config.yaml
d_model: 384
activation: "swiglu"
norm_eps: 1e-06
positions: "rope"
init_std_up: 0.0221
final_lr_fraction: 0.03
batch_tokens: [16384, 32768, 49152]
seq_len: 1024
doc_mask: false
MLP neurons of a small language model. Each row is named by its layer, matrix (down: output weights) and neuron, and shows model dimensions 208-271. Each number is 200 + 20 x the weight over its row's rms, rounded and kept within 0 to 999. A neuron's up and down rows have the sign that makes its largest values positive.
Before each neuron's rows, "raises" lists the tokens whose logits its output raises most directly, leaving later layers aside.

raises: ".", ".\"", ".,", "%.", " becoming"
L11.down251,196,223,218,166,187,198,209,183,177,211,194,195,175,253,158,204,180,212,190,202,191,261,182,202,214,190,202,191,215,222,192,194,217,196,232,202,224,227,204,188,208,208,186,180,196,202,205,234,217,202,229,215,216,216,204,225,188,187,191,217,208,181,201,200

raises: "'", "-", ",", "ian", "–"
L4.down402,192,206,187,207,202,198,218,198,191,212,184,215,183,165,229,206,194,189,186,188,354,166,206,193,189,229,281,217,201,201,213,348,191,212,195,211,210,184,198,201,171,174,208,163,155,198,218,196,192,204,211,180,199,189,207,197,178,179,218,176,210,182,200,219

raises: " and", ",", " (", "-", " in"
L6.down622,244,219,199,201,198,207,208,186,210,169,212,195,193,148,192,200,179,188,198,188,224,195,195,196,205,222,234,164,204,194,188,267,193,209,205,189,223,212,235,222,187,198,198,180,179,161,205,215,199,207,273,177,182,209,183,173,210,207,189,197,198,168,232,175

raises: " |", " of", ",", "/", "-"
L11.down735,194,207,195,204,191,183,206,222,213,192,173,192,214,176,252,216,212,197,186,201,278,202,179,180,202,215,276,222,212,158,225,270,156,211,205,228,198,212,183,187,191,189,186,211,180,199,190,213,170,220,210,221,219,178,194,179,184,165,243,196,199,203,203,167

raises: " was", " were", " has", " had", " is"
L10.down203,196,169,159,209,191,237,207,197,221,188,222,206,159,171,168,216,222,189,187,194,288,199,192,212,205,196,260,198,208,214,225,328,234,186,222,192,236,179,211,195,177,182,190,227,216,205,180,218,197,219,202,196,169,210,185,224,195,222,234,182,153,196,183,195

raises: "s", "-", "\n", " (", " or"
L4.down467,224,169,209,197,209,176,257,213,171,186,210,196,219,164,193,203,173,192,177,220,175,194,204,186,198,210,198,182,206,204,193,189,181,188,231,200,212,219,162,195,205,246,212,204,200,209,178,184,173,179,198,188,188,186,194,169,181,225,206,168,209,210,204,210

raises: "'", "’", ",", ".)", ")"
L9.down214,186,207,201,211,196,216,232,164,196,213,191,227,180,187,173,193,164,214,222,221,241,199,211,193,205,222,197,204,196,227,198,242,184,173,216,229,219,194,199,171,198,179,147,180,164,219,213,209,217,246,188,185,204,194,183,229,181,196,183,210,182,170,221,211

raises: ",", "'", "-", " (", " and"
L4.down371,197,227,211,208,202,191,222,195,214,193,201,214,207,201,198,203,190,209,170,190,341,187,210,207,213,216,239,216,188,200,200,396,163,201,231,230,204,172,186,223,181,206,225,165,160,205,185,198,214,204,212,184,211,191,207,189,193,217,200,172,203,194,205,195

raises: "'", " ", ".", " and", ","
L3.down725,201,219,190,207,227,182,228,194,210,213,172,186,197,223,192,189,181,216,208,195,358,207,205,181,217,193,227,206,213,196,185,330,207,220,234,220,202,173,193,199,207,196,184,199,202,204,164,200,208,200,197,183,239,220,226,183,182,202,234,199,200,201,204,189

raises: " was", " had", " has", "ever", " is"
L3.down945,211,205,192,204,182,221,179,188,229,169,207,174,202,195,209,205,218,190,160,216,320,189,216,225,221,180,264,213,191,185,196,305,230,217,201,223,217,216,184,223,175,194,206,211,211,198,183,232,165,188,185,205,205,187,185,213,182,220,230,212,190,206,191,197

raises: ".", ".:", ".;", " whose", ".,"
L11.down632,208,203,209,160,203,232,189,174,180,214,169,209,248,213,207,189,173,173,233,221,124,241,198,221,208,204,184,184,195,201,179,107,195,185,191,208,204,191,218,186,173,216,185,181,185,183,187,230,203,213,220,186,177,245,235,220,223,197,208,222,233,185,177,219

raises: "-", " ", ":", "\n", "'"
L6.down796,202,182,187,147,212,195,215,200,181,167,197,225,179,200,256,216,194,187,184,193,226,199,240,190,222,206,224,179,179,159,203,153,210,217,187,201,231,189,168,197,180,203,232,217,154,230,161,201,203,217,193,184,197,170,217,173,154,237,220,161,178,200,207,224

raises: " and", ",", " |", ".", " of"
L6.down983,182,208,197,187,183,197,216,190,203,205,157,211,196,190,224,198,223,211,202,226,273,198,213,187,200,229,233,216,179,183,174,316,174,207,204,218,216,190,151,201,177,198,191,250,193,184,205,225,203,203,219,191,199,162,178,157,209,192,224,197,216,197,203,199

raises: "\n", " ", " |", " (", ","
L6.down838,211,213,203,180,224,178,209,198,240,170,192,178,231,187,226,194,168,165,196,210,213,224,179,177,239,232,207,198,181,183,177,268,214,194,236,225,203,176,196,185,177,195,164,219,184,197,188,215,184,223,197,171,200,211,170,193,166,198,167,192,204,231,236,194

raises: "'", ",", "-", " and", " ("
L4.down278,199,214,202,201,210,188,239,195,208,205,192,219,195,203,206,200,199,199,186,203,327,188,206,190,198,216,275,214,217,184,186,352,178,209,216,231,210,198,183,229,202,192,200,178,168,213,201,218,195,208,214,180,238,177,181,202,209,213,196,180,218,201,198,192

raises: " the", " an", " a", " their", " what"
L9.down332,215,213,209,141,204,198,206,197,177,203,181,197,207,212,197,195,216,201,181,178,215,204,197,212,220,221,181,207,154,209,186,247,178,203,200,218,179,176,196,188,242,177,212,189,177,221,220,170,164,213,192,206,200,192,176,202,222,189,188,186,184,234,203,204

raises: ",", " and", " of", ".", "'"
L3.down1005,196,208,225,205,201,226,207,221,198,196,218,198,200,186,212,192,237,177,231,229,367,193,172,193,202,206,276,205,191,190,205,344,201,193,201,208,214,219,184,217,199,197,222,170,186,191,179,213,204,229,213,193,203,212,212,213,200,195,228,194,182,190,188,193

raises: ".", " |", ",", " (", " "
L10.down631,180,191,199,196,218,185,228,213,182,185,190,194,190,207,192,168,184,164,164,202,227,200,192,187,214,215,228,180,204,200,192,257,208,204,216,215,216,204,195,182,185,220,203,196,192,199,183,234,219,201,208,180,236,200,201,201,159,225,215,195,191,210,198,206

raises: "\n", " The", " He", " They", " In"
L6.down985,200,188,185,203,187,194,210,190,201,206,201,176,211,208,188,189,193,186,197,193,333,180,212,209,193,190,161,213,227,181,188,330,215,197,201,192,221,197,201,225,185,189,212,217,218,210,191,185,191,182,199,211,194,193,240,209,203,202,207,187,192,236,230,196

raises: ",", "\n", " (", " and", " at"
L3.down286,208,215,192,171,217,202,217,199,225,226,199,210,237,218,201,217,198,220,176,198,349,189,209,188,184,218,216,187,217,206,221,418,196,192,213,230,185,189,186,188,197,218,206,187,187,205,205,211,201,194,198,202,208,214,211,231,183,200,246,183,204,206,216,183

raises: " of", " Of", "ably", "selling", "ott"
L11.down545,189,199,207,224,208,204,213,213,224,214,218,181,199,233,190,200,191,207,237,164,194,229,234,157,212,251,142,196,203,223,198,257,197,231,211,190,189,201,170,223,192,209,227,204,189,200,199,235,190,169,236,201,192,217,192,213,207,200,207,199,215,211,214,210

raises: "\n", "==", "===", "With", "During"
L11.down154,207,204,221,196,245,236,203,220,227,191,205,205,191,209,214,177,225,187,231,186,191,174,190,178,182,192,193,197,195,168,203,363,222,162,182,193,213,230,196,224,196,205,240,204,235,230,238,195,209,206,209,225,197,195,189,197,219,214,207,194,185,167,205,172

raises: "'", ",", " and", " of", "-"
L3.down48,204,215,193,204,216,199,186,192,183,191,177,206,204,192,194,221,247,184,224,197,362,171,211,192,193,227,288,210,222,201,237,257,223,209,218,223,241,193,182,203,193,206,201,190,172,224,211,216,192,216,186,186,223,178,202,189,189,187,230,187,222,197,197,202

raises: ",", "\n", "-", ":", " "
L4.down158,205,202,220,183,209,208,201,208,203,205,212,175,196,198,226,181,207,213,195,193,377,225,209,199,188,195,257,168,214,190,210,373,209,209,186,210,200,157,187,195,192,197,206,188,194,194,186,169,186,197,205,230,230,185,175,219,213,207,190,199,178,203,231,187

raises: " ", " |", " and", ",", " ("
L9.down340,190,236,197,185,174,180,211,237,162,230,189,166,199,191,211,205,214,200,210,218,200,211,179,196,184,215,204,206,201,152,170,195,193,200,235,206,220,240,144,179,187,195,193,190,168,204,138,209,215,210,223,188,199,210,208,145,226,236,255,187,244,220,214,223

raises: ",", " (", ".", " of", " Kingdom"
L3.down1002,225,210,218,217,217,178,240,230,206,194,210,184,247,197,194,255,217,172,172,217,223,200,209,237,183,237,218,189,199,197,236,300,169,193,225,183,191,198,144,207,184,202,243,215,177,157,175,188,196,233,215,207,159,206,195,192,189,216,191,192,181,208,253,228

raises: " and", " of", ",", "'", " ("
L3.down77,220,188,224,218,183,221,197,200,210,198,192,239,185,181,190,223,190,190,204,229,348,204,197,223,172,228,265,157,219,214,227,343,198,213,200,190,193,194,252,206,197,191,231,167,218,183,185,219,217,185,214,205,212,214,203,201,215,210,238,191,214,202,235,197

raises: "s", "'", ",", " of", "\n"
L3.down314,210,216,205,188,195,195,226,230,184,206,169,194,201,180,190,195,202,187,181,219,221,178,196,221,178,191,209,192,142,168,205,264,205,227,217,182,200,213,190,209,191,208,209,193,174,176,220,183,197,188,226,187,185,202,207,190,190,199,211,193,168,196,236,235

raises: " They", "\n", " Their", " After", " Other"
L4.down137,198,205,189,188,195,207,205,208,188,231,199,169,179,219,227,223,192,224,209,203,318,202,224,224,201,188,202,221,182,204,182,339,207,213,218,205,179,225,223,192,161,181,230,218,197,217,196,167,214,194,211,186,170,201,205,239,187,206,225,199,199,208,218,223

raises: " of", ",", " and", " |", ":"
L4.down199,184,237,212,204,186,212,201,200,195,203,175,204,196,179,232,216,246,180,183,173,328,202,209,179,189,192,268,193,175,180,206,371,187,194,190,202,217,192,154,218,175,229,208,201,194,188,202,189,197,203,213,206,212,168,217,195,218,183,208,218,178,181,220,204

raises: " of", " from", " to", ",", " in"
L4.down518,206,194,167,190,205,215,225,223,177,210,209,228,161,163,202,207,224,174,236,207,365,201,179,208,209,211,288,197,203,199,202,274,211,192,219,201,244,166,189,191,193,215,192,229,201,194,223,187,233,225,191,199,208,202,193,186,200,196,204,205,199,226,197,205

raises: ".", " was", " is", ",", " and"
L10.down198,183,227,212,214,181,207,191,203,210,221,182,197,183,201,202,208,212,169,167,237,244,241,202,188,182,206,212,193,169,186,211,193,217,181,232,228,201,178,206,202,147,207,190,202,175,228,174,195,244,197,161,205,226,204,208,199,201,183,217,221,185,177,216,195

raises: " of", ",", " with", ":", " in"
L3.down313,191,201,215,190,188,217,200,221,182,212,205,194,213,184,205,194,211,168,212,193,396,206,169,173,181,188,296,205,191,207,216,326,198,176,184,206,238,200,201,193,202,198,224,202,190,203,166,195,192,226,214,204,217,193,208,225,202,187,251,211,198,208,210,201

raises: ",", " and", " of", " |", " ("
L3.down367,197,214,218,161,193,183,223,224,192,208,195,227,204,179,214,228,205,208,178,233,289,191,224,193,210,213,253,197,198,171,191,179,238,198,214,220,194,214,190,224,200,212,206,215,156,198,159,220,192,223,216,199,195,187,179,201,178,195,190,177,202,196,209,226

raises: "0", "6", "9", "4", "5"
L3.down282,195,238,181,201,198,210,189,228,184,193,217,201,190,164,231,173,191,208,188,199,268,187,195,205,206,184,227,189,228,169,199,370,219,216,201,200,197,198,190,201,182,185,198,193,200,203,199,201,209,222,178,201,190,164,202,192,186,224,189,168,137,193,232,155

raises: "′", "8", "7", "0", "9"
L11.down267,187,202,214,155,227,238,181,206,199,188,221,198,205,195,212,160,192,192,176,215,230,236,207,197,200,186,178,227,176,227,209,261,217,188,209,203,199,221,227,216,205,169,217,200,251,186,219,223,215,186,176,175,193,160,194,204,217,207,194,166,180,194,185,175

raises: "'", "’", "its", " include", "ants"
L9.down127,195,200,200,210,248,215,221,174,190,197,195,205,226,185,180,184,178,225,216,172,195,226,209,171,199,204,162,202,226,185,176,231,197,242,224,259,238,170,201,174,192,221,189,218,182,216,168,190,220,210,224,186,167,214,206,219,171,195,206,217,208,170,220,192

raises: " This", " They", " The", " In", "\n"
L4.down530,181,195,194,218,207,220,226,200,194,214,193,167,191,204,211,204,200,219,212,210,338,195,211,208,203,158,194,219,210,194,197,328,210,199,200,203,201,208,218,196,169,171,214,210,209,207,204,168,220,184,201,202,179,196,205,221,196,225,234,208,193,211,227,193

raises: "\n", "===", "==", "According", "===="
L11.down578,195,174,197,189,231,214,217,208,234,187,198,186,191,232,176,199,192,187,205,203,107,185,206,210,190,230,187,215,232,188,211,330,209,174,183,204,188,213,223,184,213,197,238,191,216,184,223,182,184,196,216,187,162,203,189,200,194,182,215,175,193,217,188,197

raises: " the", " a", " this", " their", " another"
L11.down608,226,200,240,192,224,171,206,211,172,175,224,208,187,225,184,205,212,212,157,204,217,189,201,225,206,206,251,186,159,176,199,281,177,212,224,187,188,196,179,194,253,181,174,195,186,215,198,167,239,167,183,197,201,193,191,202,194,187,219,174,205,184,220,176

raises: " the", " a", " their", " his", " an"
L4.down805,185,196,216,216,189,195,190,200,198,207,213,178,221,226,206,224,201,172,213,233,324,176,201,216,204,232,230,207,177,180,173,396,194,207,198,202,192,173,211,186,232,182,203,231,203,217,214,202,192,225,190,213,193,207,221,212,196,181,191,195,181,199,183,189

raises: "s", "ing", " of", " to", "ed"
L6.down500,192,178,194,188,219,199,210,231,187,192,171,221,192,186,201,209,190,190,177,224,247,209,190,205,169,203,254,211,206,182,215,307,219,196,183,166,187,232,241,183,184,212,201,240,197,188,206,183,213,197,199,178,188,191,190,193,183,179,200,204,207,210,230,204

raises: ".", "1", ",", "2", "3"
L6.down142,218,200,213,211,201,197,204,209,146,221,189,225,189,215,228,177,191,213,212,186,295,169,192,193,227,184,251,174,219,185,208,353,165,175,199,217,239,210,193,205,207,229,207,206,198,181,207,226,226,190,212,213,220,211,193,195,180,205,204,210,181,223,182,210

raises: " from", ",", " inspired", ".", "ed"
L10.down716,225,239,195,165,178,259,212,217,172,210,178,178,198,199,247,207,191,195,227,219,223,227,195,185,173,184,220,200,219,193,162,184,206,182,183,232,217,190,178,176,169,178,185,197,211,203,190,169,258,224,198,182,178,197,214,198,209,202,190,214,171,179,215,237

raises: ",", " (", " of", " |", " –"
L8.down412,184,194,166,215,218,224,196,254,184,199,187,193,191,182,197,180,216,164,216,229,321,217,202,150,214,219,262,236,189,228,210,288,202,165,211,199,215,227,205,206,211,189,187,222,174,181,201,185,199,224,168,201,207,195,221,193,204,179,229,194,205,183,205,214

raises: " the", " its", " their", " his", " a"
L11.down32,170,193,189,191,205,178,197,200,186,185,247,191,201,201,196,204,236,203,191,214,279,206,197,186,180,218,213,220,173,185,199,288,214,183,182,211,189,216,204,185,225,177,198,178,180,176,191,164,185,200,198,222,205,176,179,197,196,206,224,198,166,208,195,198

raises: " the", " both", " all", " a", " this"
L6.down597,209,214,197,235,181,171,174,187,197,184,200,175,192,231,195,190,218,201,198,226,300,185,191,213,214,204,253,186,201,184,215,352,195,186,190,198,208,205,211,211,230,177,174,222,191,180,161,210,174,206,199,211,206,181,204,194,199,190,216,194,187,237,202,189

raises: "1", "2", "-", "K", "V"
L3.down776,206,217,178,193,197,185,212,199,190,218,209,215,194,215,202,166,196,205,200,212,286,195,199,198,213,245,245,185,198,176,200,460,203,213,193,204,226,207,186,219,202,218,188,188,230,189,224,194,189,198,198,191,211,176,195,194,187,203,203,218,193,205,201,167

raises: ",", " and", ".", " of", " in"
L3.down223,204,210,175,197,205,193,232,213,186,226,193,199,195,167,232,215,209,164,190,200,176,217,179,194,203,224,243,208,207,180,214,175,230,167,204,203,223,198,196,196,177,201,187,206,195,204,179,202,227,243,193,209,197,184,159,168,221,207,225,203,163,190,231,211

raises: "re", "em", "ps", "ris", "r"
L9.down324,198,201,167,213,231,204,196,180,203,203,183,182,210,174,141,216,191,211,204,225,120,212,209,234,210,212,163,182,251,185,205,200,228,184,190,232,192,180,211,213,220,226,204,158,198,201,206,208,240,223,223,201,190,204,215,177,184,209,188,192,204,199,188,195

raises: " and", ",", " in", " of", " with"
L3.down33,178,212,208,177,217,172,252,201,196,212,178,194,169,190,206,211,226,220,195,225,319,203,219,209,212,211,312,185,209,186,194,299,209,199,225,242,203,176,185,209,181,184,187,205,188,196,181,181,202,214,207,206,228,192,197,184,179,180,240,174,196,218,218,201

raises: ",", " |", " ", " of", "."
L4.down257,202,205,213,156,198,166,239,233,192,200,205,191,198,180,213,201,199,203,225,240,298,187,181,193,232,207,262,211,196,183,194,325,223,236,205,217,212,200,197,197,164,184,224,196,198,166,184,233,204,216,180,198,210,176,197,216,188,171,232,196,197,216,207,191

raises: " of", ",", " is", " was", ":"
L3.down873,185,207,207,192,189,226,187,207,210,200,196,215,194,182,202,221,212,167,216,209,342,213,189,186,192,200,318,207,172,220,201,312,180,211,204,185,223,199,192,196,193,197,203,194,192,204,177,215,206,227,224,209,206,186,204,210,206,191,253,200,192,173,213,185

raises: " and", " |", "-", ".", " ("
L3.down11,197,222,187,224,193,234,241,192,199,180,177,187,194,210,182,190,208,178,200,208,378,183,187,206,193,199,271,189,205,188,180,336,223,203,229,209,214,164,199,224,206,207,204,179,179,220,186,191,189,175,199,177,232,183,208,186,217,205,212,196,194,211,209,198

raises: "\n", "On", "==", "|", "|---|---|---|"
L3.down389,181,177,193,182,218,205,205,193,216,185,188,244,185,206,213,218,203,195,196,217,172,204,200,208,179,242,218,207,196,215,183,317,228,211,212,190,201,181,184,176,188,217,206,194,202,189,238,186,205,237,203,192,179,198,188,184,171,210,193,170,202,190,186,190

raises: ",", " and", "'", ".", ":"
L6.down964,230,194,197,191,184,209,195,183,197,216,203,225,199,193,198,173,185,182,187,208,338,198,211,215,212,230,267,157,206,201,209,322,169,202,205,223,181,205,175,200,202,215,204,187,181,167,201,202,189,196,236,184,210,202,201,178,202,178,215,189,218,214,213,215

raises: " the", " a", " an", " its", " home"
L4.down974,182,196,206,213,210,201,182,197,200,189,226,138,198,194,208,192,214,209,175,183,304,185,235,195,224,213,232,205,212,204,171,349,202,212,193,206,220,200,205,181,202,177,233,198,180,167,186,214,165,202,206,202,256,177,200,160,218,181,216,196,202,235,213,199

raises: "\n", ":", "==", "-", " -"
L6.down819,183,201,183,211,215,167,235,221,173,210,205,185,225,193,212,183,213,188,203,244,150,193,221,162,190,231,218,160,216,149,185,158,197,206,195,194,230,200,196,205,185,217,211,182,197,227,174,191,198,200,219,178,219,199,185,188,193,209,208,185,173,212,213,196

raises: " its", " the", " their", " a", " them"
L9.down0,201,220,220,224,204,159,186,188,198,201,249,208,187,223,155,187,205,219,190,213,159,195,197,206,221,191,221,181,197,204,195,153,193,199,178,224,198,199,222,175,228,177,195,225,204,180,186,189,209,198,208,207,195,225,221,219,224,188,214,234,214,184,225,182

raises: " of", "-", ",", " and", "ly"
L11.down573,214,180,213,207,176,140,209,214,172,215,172,180,184,193,218,233,216,204,227,219,194,186,225,239,231,234,206,178,182,199,233,121,156,183,193,234,185,215,221,172,216,200,213,227,192,183,216,206,199,201,204,225,204,185,208,173,195,184,198,182,226,234,246,191

raises: ",", " and", ";", " ", " ("
L6.down662,191,192,199,201,174,205,207,215,180,209,198,197,191,189,215,192,189,215,162,195,295,180,190,225,186,196,257,189,199,227,168,286,197,170,178,202,209,184,196,186,192,199,223,217,212,226,221,182,214,194,198,191,237,189,168,196,190,214,202,215,198,207,218,193

raises: "-", ",", " in", " and", " ("
L3.down380,219,212,208,190,168,235,198,183,216,195,217,191,193,196,186,207,179,178,205,187,319,228,179,204,233,200,266,200,221,224,205,299,185,200,213,215,204,194,192,218,200,219,192,180,173,181,195,197,201,174,231,191,238,191,170,191,234,184,224,169,211,201,220,203

raises: ",", " and", " (", ".", " in"
L11.down530,203,186,171,228,195,180,214,211,186,198,167,204,189,194,265,213,220,179,194,192,273,209,187,168,190,200,214,199,189,165,209,244,219,196,205,215,232,212,184,200,166,170,243,221,188,207,181,211,235,232,209,200,209,186,170,171,190,176,216,214,235,183,220,207

raises: ".", " |", ",", " and", "\n"
L11.down988,211,218,194,198,189,228,192,213,185,204,178,223,186,226,218,170,209,208,219,215,300,198,179,209,206,184,212,172,228,209,192,443,213,203,198,212,227,221,204,203,197,209,198,219,210,193,215,215,219,191,189,213,192,209,189,196,171,201,176,238,208,191,207,204

raises: "1", "2", "3", "9", "5"
L3.down728,175,195,200,213,242,204,229,204,186,208,202,205,169,208,198,166,179,191,183,206,325,219,170,192,221,237,241,187,217,175,208,416,201,212,195,198,220,205,203,213,214,213,203,163,211,211,209,188,221,180,197,212,231,161,214,188,200,199,206,186,179,212,210,206

raises: " its", " their", " a", " his", " an"
L10.down761,211,195,202,207,206,203,199,239,157,204,197,192,207,220,185,199,209,200,193,183,206,192,199,192,203,164,182,198,194,196,189,146,185,191,210,207,173,233,193,201,215,191,208,199,190,203,168,189,195,222,180,199,250,218,222,210,217,203,239,225,182,177,217,182

raises: " their", " both", " his", " the", " its"
L3.down310,190,194,194,218,209,184,203,182,196,228,215,199,202,232,192,193,221,213,195,184,296,211,196,209,211,199,262,184,161,162,208,439,213,199,207,200,211,222,184,213,195,186,187,183,237,194,195,186,214,196,194,220,221,203,209,207,229,211,230,203,205,204,216,206

raises: ",", " and", "-", ".", " |"
L4.down242,212,202,183,212,211,196,234,189,173,191,199,204,192,165,177,191,213,167,186,209,311,190,207,179,213,210,246,183,178,199,230,268,184,204,193,213,205,196,203,211,182,225,172,210,204,207,176,222,211,208,248,190,211,182,203,178,218,185,186,186,200,180,238,205

raises: ",", "-", " and", "s", "'"
L3.down502,212,238,202,206,210,189,226,208,220,223,160,206,201,213,182,215,202,218,183,210,294,175,204,199,192,184,241,215,206,176,190,347,201,213,218,218,189,194,179,219,231,199,225,198,195,217,206,171,214,197,222,189,193,193,201,203,200,193,204,146,225,208,216,184

raises: ".", "-", ",", "ial", "ine"
L3.down662,206,223,185,218,224,181,220,200,213,190,211,211,216,189,187,203,173,185,183,200,274,222,219,208,217,218,238,197,205,214,209,375,195,200,223,185,209,232,193,226,203,218,235,182,168,197,195,210,203,195,214,212,189,205,180,211,205,199,204,184,203,205,198,214

raises: " the", " this", " these", " many", " a"
L4.down177,203,185,189,202,200,190,191,173,201,215,224,181,211,233,186,190,205,193,183,203,351,184,209,211,195,204,256,209,186,177,201,424,224,210,202,210,210,216,202,212,222,203,185,196,223,216,208,178,206,193,186,200,214,186,196,217,210,208,216,211,205,198,209,200

raises: "th", "–", "0", "8", "6"
L3.down14,196,230,150,206,188,225,191,215,193,197,213,202,182,173,191,184,184,201,200,201,295,206,172,185,199,196,209,219,183,208,195,360,193,174,189,183,188,194,222,186,195,229,237,210,219,210,191,212,189,198,203,199,190,215,197,213,203,207,198,189,183,179,227,205

raises: " of", " from", " at", " and", " ("
L10.down693,219,211,226,215,221,182,191,249,196,213,196,223,230,214,212,195,178,201,192,221,208,212,213,194,222,222,197,171,201,174,196,172,205,197,228,245,182,211,213,220,198,227,187,216,183,189,230,233,199,206,221,252,179,207,193,215,216,186,203,223,189,188,229,179

raises: ".", " and", " in", " to", ","
L10.down775,188,215,195,180,197,189,210,201,209,196,187,214,195,224,197,204,212,204,211,220,364,178,214,188,209,184,290,174,212,204,226,393,191,190,209,195,223,199,164,208,180,173,171,195,194,198,187,231,232,214,166,179,215,218,206,175,205,190,202,172,221,200,199,183

raises: ",", " of", " in", " (", ":"
L6.down252,221,209,222,185,206,205,176,245,183,193,180,228,187,181,235,200,225,202,190,220,341,189,200,159,205,194,306,209,194,230,207,262,205,186,191,190,186,205,210,205,176,177,208,239,163,197,195,185,218,211,182,210,205,174,203,196,178,184,213,206,197,211,219,171

raises: "==", "\n", "===", "In", "The"
L10.down562,206,198,197,198,196,184,224,192,200,199,225,196,191,204,199,181,200,202,182,174,210,206,197,183,196,203,192,218,189,200,195,397,212,168,196,206,218,197,187,168,183,203,201,215,199,196,232,217,190,192,205,195,212,220,193,237,194,199,213,190,201,205,197,207

raises: "===", "==", "In", "====", "On"
L10.down838,182,203,219,200,241,170,229,229,209,211,214,186,203,197,206,177,216,193,191,210,137,166,172,181,241,235,208,202,186,193,189,362,220,209,222,228,227,210,206,220,190,189,185,201,207,212,214,181,183,202,205,230,219,178,192,194,207,183,193,217,211,184,229,175

raises: " the", " his", " a", " some", " an"
L3.down559,208,194,192,204,195,208,212,208,188,195,201,202,197,216,189,201,216,204,211,199,355,194,173,212,212,193,280,192,185,179,192,375,213,200,173,221,198,202,206,173,203,152,212,243,187,203,214,191,191,181,172,217,208,204,200,217,202,202,220,203,185,229,198,216

raises: ",", " |", " (", " and", "\n"
L4.down759,199,200,174,192,209,175,197,193,211,210,216,233,225,179,181,164,183,176,207,211,312,226,205,180,207,229,233,170,186,194,202,339,215,211,226,165,185,214,176,193,197,190,202,210,224,157,211,207,181,213,226,219,189,181,180,188,209,154,204,187,186,198,214,191

raises: "t", "\n", " (", " in", " at"
L10.down363,216,238,210,187,209,180,195,232,185,190,189,208,180,173,224,191,205,211,175,222,204,239,198,214,187,237,256,211,201,184,173,152,242,221,192,219,221,227,190,183,225,245,211,214,170,205,210,213,213,250,228,191,201,172,227,195,197,188,210,220,185,187,222,196